python train.py --num_attention_heads=2 --head_dim=64 --hidden_act="swiglu" --init_std_o=0.0 --max_grad_norm=1.0 --decay_shape="linear" --train_tokens=159900000
MLP neurons of a small language model. Each row is named by its layer, matrix (down: output weights) and neuron, and shows model dimensions 0-159. Each number is 500 + 25 x the weight over its row's rms, rounded and kept within 0 to 999. Numbers have three digits each. A neuron's up and down rows have the sign that makes its largest values positive.
A block is one neuron, or neurons of one layer that tend to fire together. Before each block is what it responds to, as a language model described it from the Wikipedia text at the highest values.

Description: Plural suffix completing nouns
L3.down37:522479535496533533523502520486479504516495521499526488493486476506490499515474484450514468504521526483545493482493465511510507481482488540473508476509472554495504482479544498508490523516464526450494476490490417523523481517499500528475526514500502532489582530465467500513498527448447501545503498474535514480531485514502511447490457521530506476527517497490484506468503432485489479455476492489473491495459499493507489540536484519529471482510499519544488486536491498502495493495495522
L3.down46:501493501487556531507526527501514464499505480529497521512502473495483513498504495543497551475510477539493482512523512514489462378524508492526489483512510488489477456502477487454520526511462515527522526509511490480473517489503523518549479516483466487538492486469551508536498509513482534511486523482529478453522505489514456511469479448461512499465508506477527487496511513524512536465498540502479541493527485523508482465464522482472481535487488505472536526501500503518500495500470531
L3.down144:504496468498506468499495460503515509510510466495472503502499478477531493474485472490484508489465473493483486518473507523485534496489531496478511479486469530475525491498458510506492523515501507473503486518513518540469508431469515492495453475540484519480437510526460493472500534491492505523503485457532538527501512480518508505487516468542528467483464455523469493505527526490529558539482589514528481504525487506508531484471450472486505498459515496508509488548520434505540494510502497
L3.down186:496483484504499470517475526527458523471495456546471500498497486540537461520454488483470550486463439544527493503489510509487506459490440511535444497493484532504456509498544494516483524494480537487522537499474479535505476505545497494480481477480513519490467500532491502470508495512459496473494534463498471507544498493554482491506516497516499461505538528559526510528507501502478504527490514545503529494489498526467491534472521505516475511478488510527469518498475480476451513489514497
L3.down202:506506515495446469513509490453511497528517464487489486497497465517473572517501501487499526509498503516482553506483512526554465500483508469489481501473488498510552531475523523519503500479472527505502549475463534534519496497511497478470501492470501480502493440501528493471520500518464482497500544539512508502550505476514475498487518522502521484501514462519469512549512488476456508506489505443495524491506557493549488485442460515495468544489492513515456474471503543504538509511513533
L3.down239:474477508488499483546497496521476524499484439524537454502560448489510510475476486494509462494501470518487450502471480529490498516467511506491526478452526518486505493513525498527515498511477508471509474469502481495553495493480482481513454510454528487529515511461509505536492474531492519504555503467560516512486467481467479508504466496493463491498509477479509495517461492528532487485527525512484485477466484550472480478484480551518505489488513493512517547491550489498558513451524490
L3.down312:496515532499488480560447504476481475507525481500467498470480483508510516522508512556467460499477455509513468467441480491455477531520536483523499506515518533484465460506534483499482523534462495511559527508466464526459459487499475450492507472497483485538500469482496461515481505522486496452493490458565456470492466496486481500496486491523492516486476517515510501541517507493495472506530498519484514478495535515538515507511471512480476514503502502520507479545527465465530515491519492
L3.down351:500461475520489506511510515481494483506477452485522505524490521456483471476486513495543486490525452520520495526502489504520511520478503514484521522495499466480492498533532490489486521487468563565509442520516438446501510530476550528506494540504524483488529545497512485550497475485512536491528520542531521478508421488498528527529498551494518488498459529458503515513534504489504475475482472514481495502518503532521503489466490532500467482484509532540483504533488511488499498473488516

Description: Word-initial "f" fragment
L7.down12:485527543461472512502522550499507490530542533465476499493493492501515498535486509489458453466500479532477520513488506522495520524491507497543484531498508526518472485458487471478522493507489511487505479505467541508483476510543546519470470531494465544511475505514485528461532491482535471473492515517510528443514508494508465522463431490507537516496494517493488524513530468477442501489484493481446508460510475527507502527469501501477501478484536507503528452479509477493534481489539448
L7.down109:488464485466487492512513550478528483501514471572515509445432524517491562516474480495503497488517490489502474511522449479536513475477514481486500497524496489514480498478479493513497523499532462501539495469519489477514465520508499506462482552505506528503489520513513467498494505484517495513527482485548463467485501483529495457478464474525511451505584517545481504506493506549510448509479508480462522502493514540486521482512518491471462526512485501491493502503450487476497496492514460
L7.down139:486519478529515521518481478514500517510461496524517485509503487482513456502485549507497471517547465504533518527521494499526526468554533475548507494491479505463483510447530467471534519495519484519525546510503549480509482466504562469468501535494530516465496463494481508493529493476523496467526520489536478493542505494512524519490468465469481452482483508502452525451513523547487493491471494506469487492462501499508522532465504492509513468519500510526525480523481452542457515496503466
L7.down145:496529526525503486483471496475540455481484496514482472453476525492471490498482499467532479481534546467459463503535519503505500552484476480482519531524471465505482490545486480487520493522467526462518497481484508471535530495486514499492496506544466516531497528512502549513500508508532474513522476464510472463509485500500480453472499496476542467534490519473477506530480467525495495490490510523453509493524458490428515503482493478499561458507493491497503514496503495552504500468563492
L7.down265:513508514503523523468468480483480513505459526489521475482497511534507446504467503494542486492471472455473508519532513456533478489491469507486481507515491499493492519470511490477541503477466461496486540531482497531479456467501461478531479512492511523539503499536494472510498486445476498542526519521551526467539491538525502502489474515483494509484517535564521471480463504451488498501510516503531535542517499505423520470531508551485457507522528517512498508509504526481487511490522514
L7.down280:548463501494501498509525458508535555492473497496444487530508527519496494471487504538511543489493479524466495531496482481520466551546537483490506519506487531510454514516472512443484505445530499504475491535489542483498489477511496490486491495480469506520493489493514503530525482449507525515474527498484505510513441487509479482455526499493480540488490489479495533479490560557473496492488500515552497487519480483492527470485491469518538473486473473466514511518533484453465512540491502
L7.down288:515475491498535467477474492470531519457504546490495456473487447532468481473500531507514472485503506486553534511501491508482505469487451530521479508522511499483491466444491512533492495513552511514489501482493445526471484512513491463477506533505551460462511532500456535478500500497503505505486494507578517506503472474476492509505479522508481531494505469494477489485493468507500548510477482528565513477487485534497536532498485496488478483453491526443503504548502493509512510530495527
L7.down326:507486481473502533500512462521498499505484525534479479512504510548485500449522460489486543510504511518503480483483529504474530512542516494505532490480536522477515483494449491541493464499477519437489521520484503536490505527516495460471482487488508485485504517490456507535523471419470539568480538516464516464515445469503550487479507499499510533509520484540463542500521487525460491474533495527508521487523504537498529527504501505525512528515517482491486489484545502522529500532502491

Description: Early word-piece continuations
L3.down4:478475496501541449504507503507565488517482539493500505476507489516511488503474496496484496521490500553546487479503491519474462494487502508473500535521502496492521452503557501489487457502477499486494486463493460508551420473496466478488493542533469467505465502508511520483473505551498437495490510472506463496453516512531448518529494490505488532463490554513511529507507493495498485519498529481504517441480506526510495495500466523572468494491522501486498524474477515516501478472519503
L3.down44:531557476511477476493499470508501469558469509524506474451484452499472515505523527532483526517525460493499468465496501512505533496519533527475517481502486531481497505472538511506470492488518519480562545468535490532489501452510533477531520511502535484499544510536538516499509484470477498523451516518525496539478494476519482511486499504495526462554493581501499536495537497502484493522484467474521508510507482515486488535472467451504497529486497492478515520488518494463506480500506538
L3.down163:512473500492527488510524488505504544516532542507504532477493530506589500465493470515506487525514493493501524540499513508484509487463513470516483496489483467529512467518515474518513457486484514527475457504464543498459478482481460455476517493518524546511499520464512492466491483498516498466521490458511532503538502443518489473492438514474495492522515487500491500459491501459515468526538502500490491519482475497528481485554521503473458492457540531536504503553487487535522485467481505
L3.down173:502523505472527462485506473493514521529510470511468451458445525503450506495474490466542511494490500514516519480513491495491496510516481498499475508501490506516525493490518455484565488529500538519504484513478499529516493504478465569508494553507470525519521497506494494507517487529528529466567485488555503486501523488550529483442454494539485452488500524493459514462525488491494502465532503477517532513495504477469530446491542498503527506507483496521525472538485506513537491476513489
L3.down246:497507523530485530501534453537501487444508518468477552484509548509491468505514520472517516480497516524473469495498520515536498492511506477515473480526517507484496479489490479506507503508491494509451506506513519501499500557485491498480541551557518479506482486490501490491494510539504506482479476513468526551501482483551463531486489566504522455489462457507512497478501480489525510516488498454524509511529497426481476533490503463477550537510509534510496525489471495480548543461505527
L3.down273:515552494477520521494539451483495496508525524529496481460489513508485485500506488483527510498502528551479511524487504479468515465457448516453476494534512494517518491501549492504517524513480520472478504555518441480507486489487475507456470511483487530530490547492475491483526498481453507488513495424521504479518452462562482511506500479524548488487507506508507492487443519510548499488510504501479504494556515491474508503505519514498565503522518509534499515494529520479521487505541498
L3.down311:488515495500528471476496512528540507474512470500465516499468487518486470522527511493515539488469437507536462511525510511543543467509453528473510473487478516487472537514494483452473514566456507486465510515497469553550497460528473539460515486509498495496499483518468488499510493483474487507516483512492505495489493516497491523495494504480504470514527526519513498487461500497513507451556452465532493495480547478525505500496530483523501503499557486520507513466480505491449533445481473
L3.down362:498521535517473458568525479514469527483535528502453499487484486524545457498474509502500505520495502479491500466498495481471478482483487493481493479528485541501511512482528470505472519524506534519512510481525544506488490485524473456483503517474493513499507504508538539544475512479499530525519481487541497497487442492524514491487465506516487482508452470521447494465569499494497474473484521531526533481424520462497485464538489503501478478513547456506499497494555468493490488487496497

Description: Section heading closers
L3.down33:478495466514517475450463513473513536492478465553570458540520461494549523509482532516461529484507512494517478532474466536459498493550515502499481478494490514528481534512488484535496487503461477483481527443487488507480483503514547520513480482471487535487473512489470481552516463485494486467515513491475520504503515535505514485508525449520523495498502523496506520501549492505446501532507504481476507540531439509463548514513505488508504505507526500503483462506516491508492524488528522
L3.down102:543487545517487507536548490495540513491548500479521478539518455485494476487521495500501467507477509472527511525483489488521517494464481526499495489474501491503480473501521526482476466511493462497464492567519422485484500527481471479488514456528503513527503530491523523530473459493503505501497492497494507522480527484513518447475469509468480477554488515476548486461523500522479456467483524535510494536497433517469483506513520500532485489519477466478510504475488517485481546475515457
L3.down143:477527505526471508527524508508435479449506495506514515484539500537525450532479524506496523504530514484482524494455500472519465462530508505496465512493509475485501524510509501509474503514455528536457485559496569534482493495523529499498495523536516457481456500452513535529501461490468512536488488533513497515521526535478488476477491500519490515485506481512497520522526475516482528540503479460503507465497560493473476484474538497515511557540495482474473480466511487532481487492508496
L3.down243:475498482482551472506473484505521534490506485528530505512482504496526483467496531500470511518515481497539452529480536488494454444513526507485506476512510499496481535507504521541511537490490518520456500525489484538540479528484534483529520480525499495501534501539555479471564490537557454520463495479485528448533527489533497483488495485488485489513536527496535513506526484454522458478517520508495539501527528525467455471466526500498514481512525487524507531496526499490484468496527486
L3.down251:543518503485507519522517536481507501535475489510508508531522453509467493471469482516469517498482533492479481528566496497484485549520525504504516485490528493468486481493519530543527541476510511537516454528516486492495486529525523532476506548490509506523492499531534518505469513466499493514516488533516538474505506523479493483514480492518470438524428489490557492486518501491538464546453471510512472494480554481494485543484482484526479535489491477497525533478455515513526526499527496
L3.down291:501490516497494485527521467504488501528516452522503504529510485498500440538458506488511487537485490476480493480509532474470476513523450532502530563494471528503483513475475474530541476448476493469490499515552509532501503499487466455510492494496519513487503457511486480445475486504467516544460541511495476516528537508550496536511506526485522524491531476546501482532488475530529481515555457507516507520480488520473487486529506490504507491517520486527495518506482513505460513465523566
L3.down363:493456483459524479490517500503510469452496502477478462498517504512513453496482502488509506531507494545460521522474526454502492474518457510498502472494505503512521485530474526528517467569522478464521481507459491477486493518526475465487526491492543535495490518482463504490484499518502511537528509513485523515431457549522489504481528463509488529483502502487482514503515537484508479485469533507517461528492482544479444562469455506504515535530493523506531530513505453466477504495494489
L3.down368:520512516528484484518488473546488514498518482478484479524508493507514492513468505466483504486503454464526475506468529476482507487500519433505481497521450495489526476522544532546508491474501517496532478518511530486521474477505503481540551498458511493504518560517522542505494462457442526523509472523483507512518511470504509557519508525479531502494518504485535556528518513531483463504461443498494494501541497495494519540529507448505484531501520499493508506446496493475531512536472513

Description: Wiki section-heading closers
L5.down274:473560474523515531490528502529491507472483487487495457481497501482499500498499500512487483524519513483507512539452497503520480536523501519518533501458508488504475457488517517461505466512486523532504503485460534512509501533462501537522477484493500514463503531503510489506519457458518512494518527560508527496485501473510486465533500532511494518523488511519487518497496496569484504538497533526517516455545450441491558508518494470497520489483456468557508520476516513499575525505480523

Description: Plural noun endings
L7.down169:526493488498472516533486558505490505484538457485536521536491483489508536511484505491497473499461507508524510475495521512497513475564504514475529483473497506482469484525503489545517446504498527501487503482545508503527505566505518519500494498527507508516508545475514492494481482558505556493463514485561540519500498473503515466559470483497497464514507535492471489475523447526537484513526537531494484481502487483539453505493515516485499466501502532509485551499515488485509512437520468
L7.down170:539463452483461531527498525527494471433530530475542493522464466536483492470531467484487520531499485523496501472488489519497555512468492503485494488528507493511477463486501539517532484512468530494486495536524470477503519470524506517544500478490531478550536473478521517514508485466511493518510560513569500487547521461487508491465506507492503511494523542458528519524495488497486511502523508533505468521524499441527498518516514465465525489505532502480485533509485499463507525490513486
L7.down295:471491465503466501505517478437516472500490502508535493440502462465475491493508525534490464478488482527482503545488448537533534490483514516502512504472512552464493516499481500493474466453490511461482467502497487487497488513520482524504463485469497524508524558483464502519547549499523475466537482513480487477458492516469533533479490540513458522483508510495536493493550492485514504515493481500514506460527485502503500520499458473464490485531497484540488521527522473455472506455531496
L7.down313:567500497533508506498481535507489503500528488516477483469497510535498516516477505516503478535482491522513514509465459452493499466518490553488478537498531507496511502484523512507483541480462464503454438518484480498513468511474453526467517509469451495489478495483495504461527568506489455483523471539522517474499531505529478487494503494539512487519528457501524506510492487470500465464479461492456534455453533495523507481491513502469501494487480509530512501496514529515557482481544528
L7.down351:522543520489495524509478501549476470545549527511551513476518489483479486448522497496538525481529522536531513482484497500520485502526493466523480484510502537504496509497533487542514510495502525487492497479487479464546576550519486487483487514470501509507516489413440485501471524515468462518500465520518503489520465551510495520522461521508505513537494488467481497530518481526487501459516526544475500461481489501475513516495485487489494475489497523548505480488512495527520489515516462
L7.down354:504483521495508457471546481469472501560496493490441483517527497488490464492506525529534489528465484523484488497476489469512491526500480509490508470492486568482532474506512503464519525476475491490471469452448549500520502505499492497498522482528468522507507547500481485555506511500457499495525482521500522454487496554518455499467488525512501515509508426466455535514489518478505497503506479466550510479501493528464493511487487509479479483502506488569521514548496477489508488513508509
L7.down357:517496492492489535480512497495465506519500518517481481498478518480503540502475486465486491501513481530487433507465535508499492493454492488515439466464522483505506529480485468504501479506521483494509468472526506486472516479470537486468514518513521517549549490492468483485515449542494512506552483531508488458547476538479513529484509502452504508524478486540479484510458456510508480501491490541498512508503529467492453548493446457508463472512478484474481488508464485475477473442494489
L7.down360:503496480496480527472512524486490488526540514511499453489501487441502501496518463488487476507432509483505461480467503516521525493459501538494509464542483513520482505533529494504465459565469509516491505510564443468510515491458499493496501493538521523469542493499493478534484473497496479526482444489513498519529503507527506486495491499507482473560491407484506469499506471530513508475490506525511511491482497529528487503494536541488476488505525523504505501469483456513532530529515497

Description: Mid-word subword continuations
L5.down39:484472493526461487487459518496501532518509490494542513475492506478475539519481496525497431534482469490465473531472515506484449510498515513513513512477480477464507485484518508521505414481506514490468506501510475506481482499416488532475508538507512516484478489487493468512465532501483512487486510528497528487488525467534452478522515443509501457499466486487484490507459470465462517512510515495472517517478548490474537490483526477529500539499492474518501532506535462515515558510505503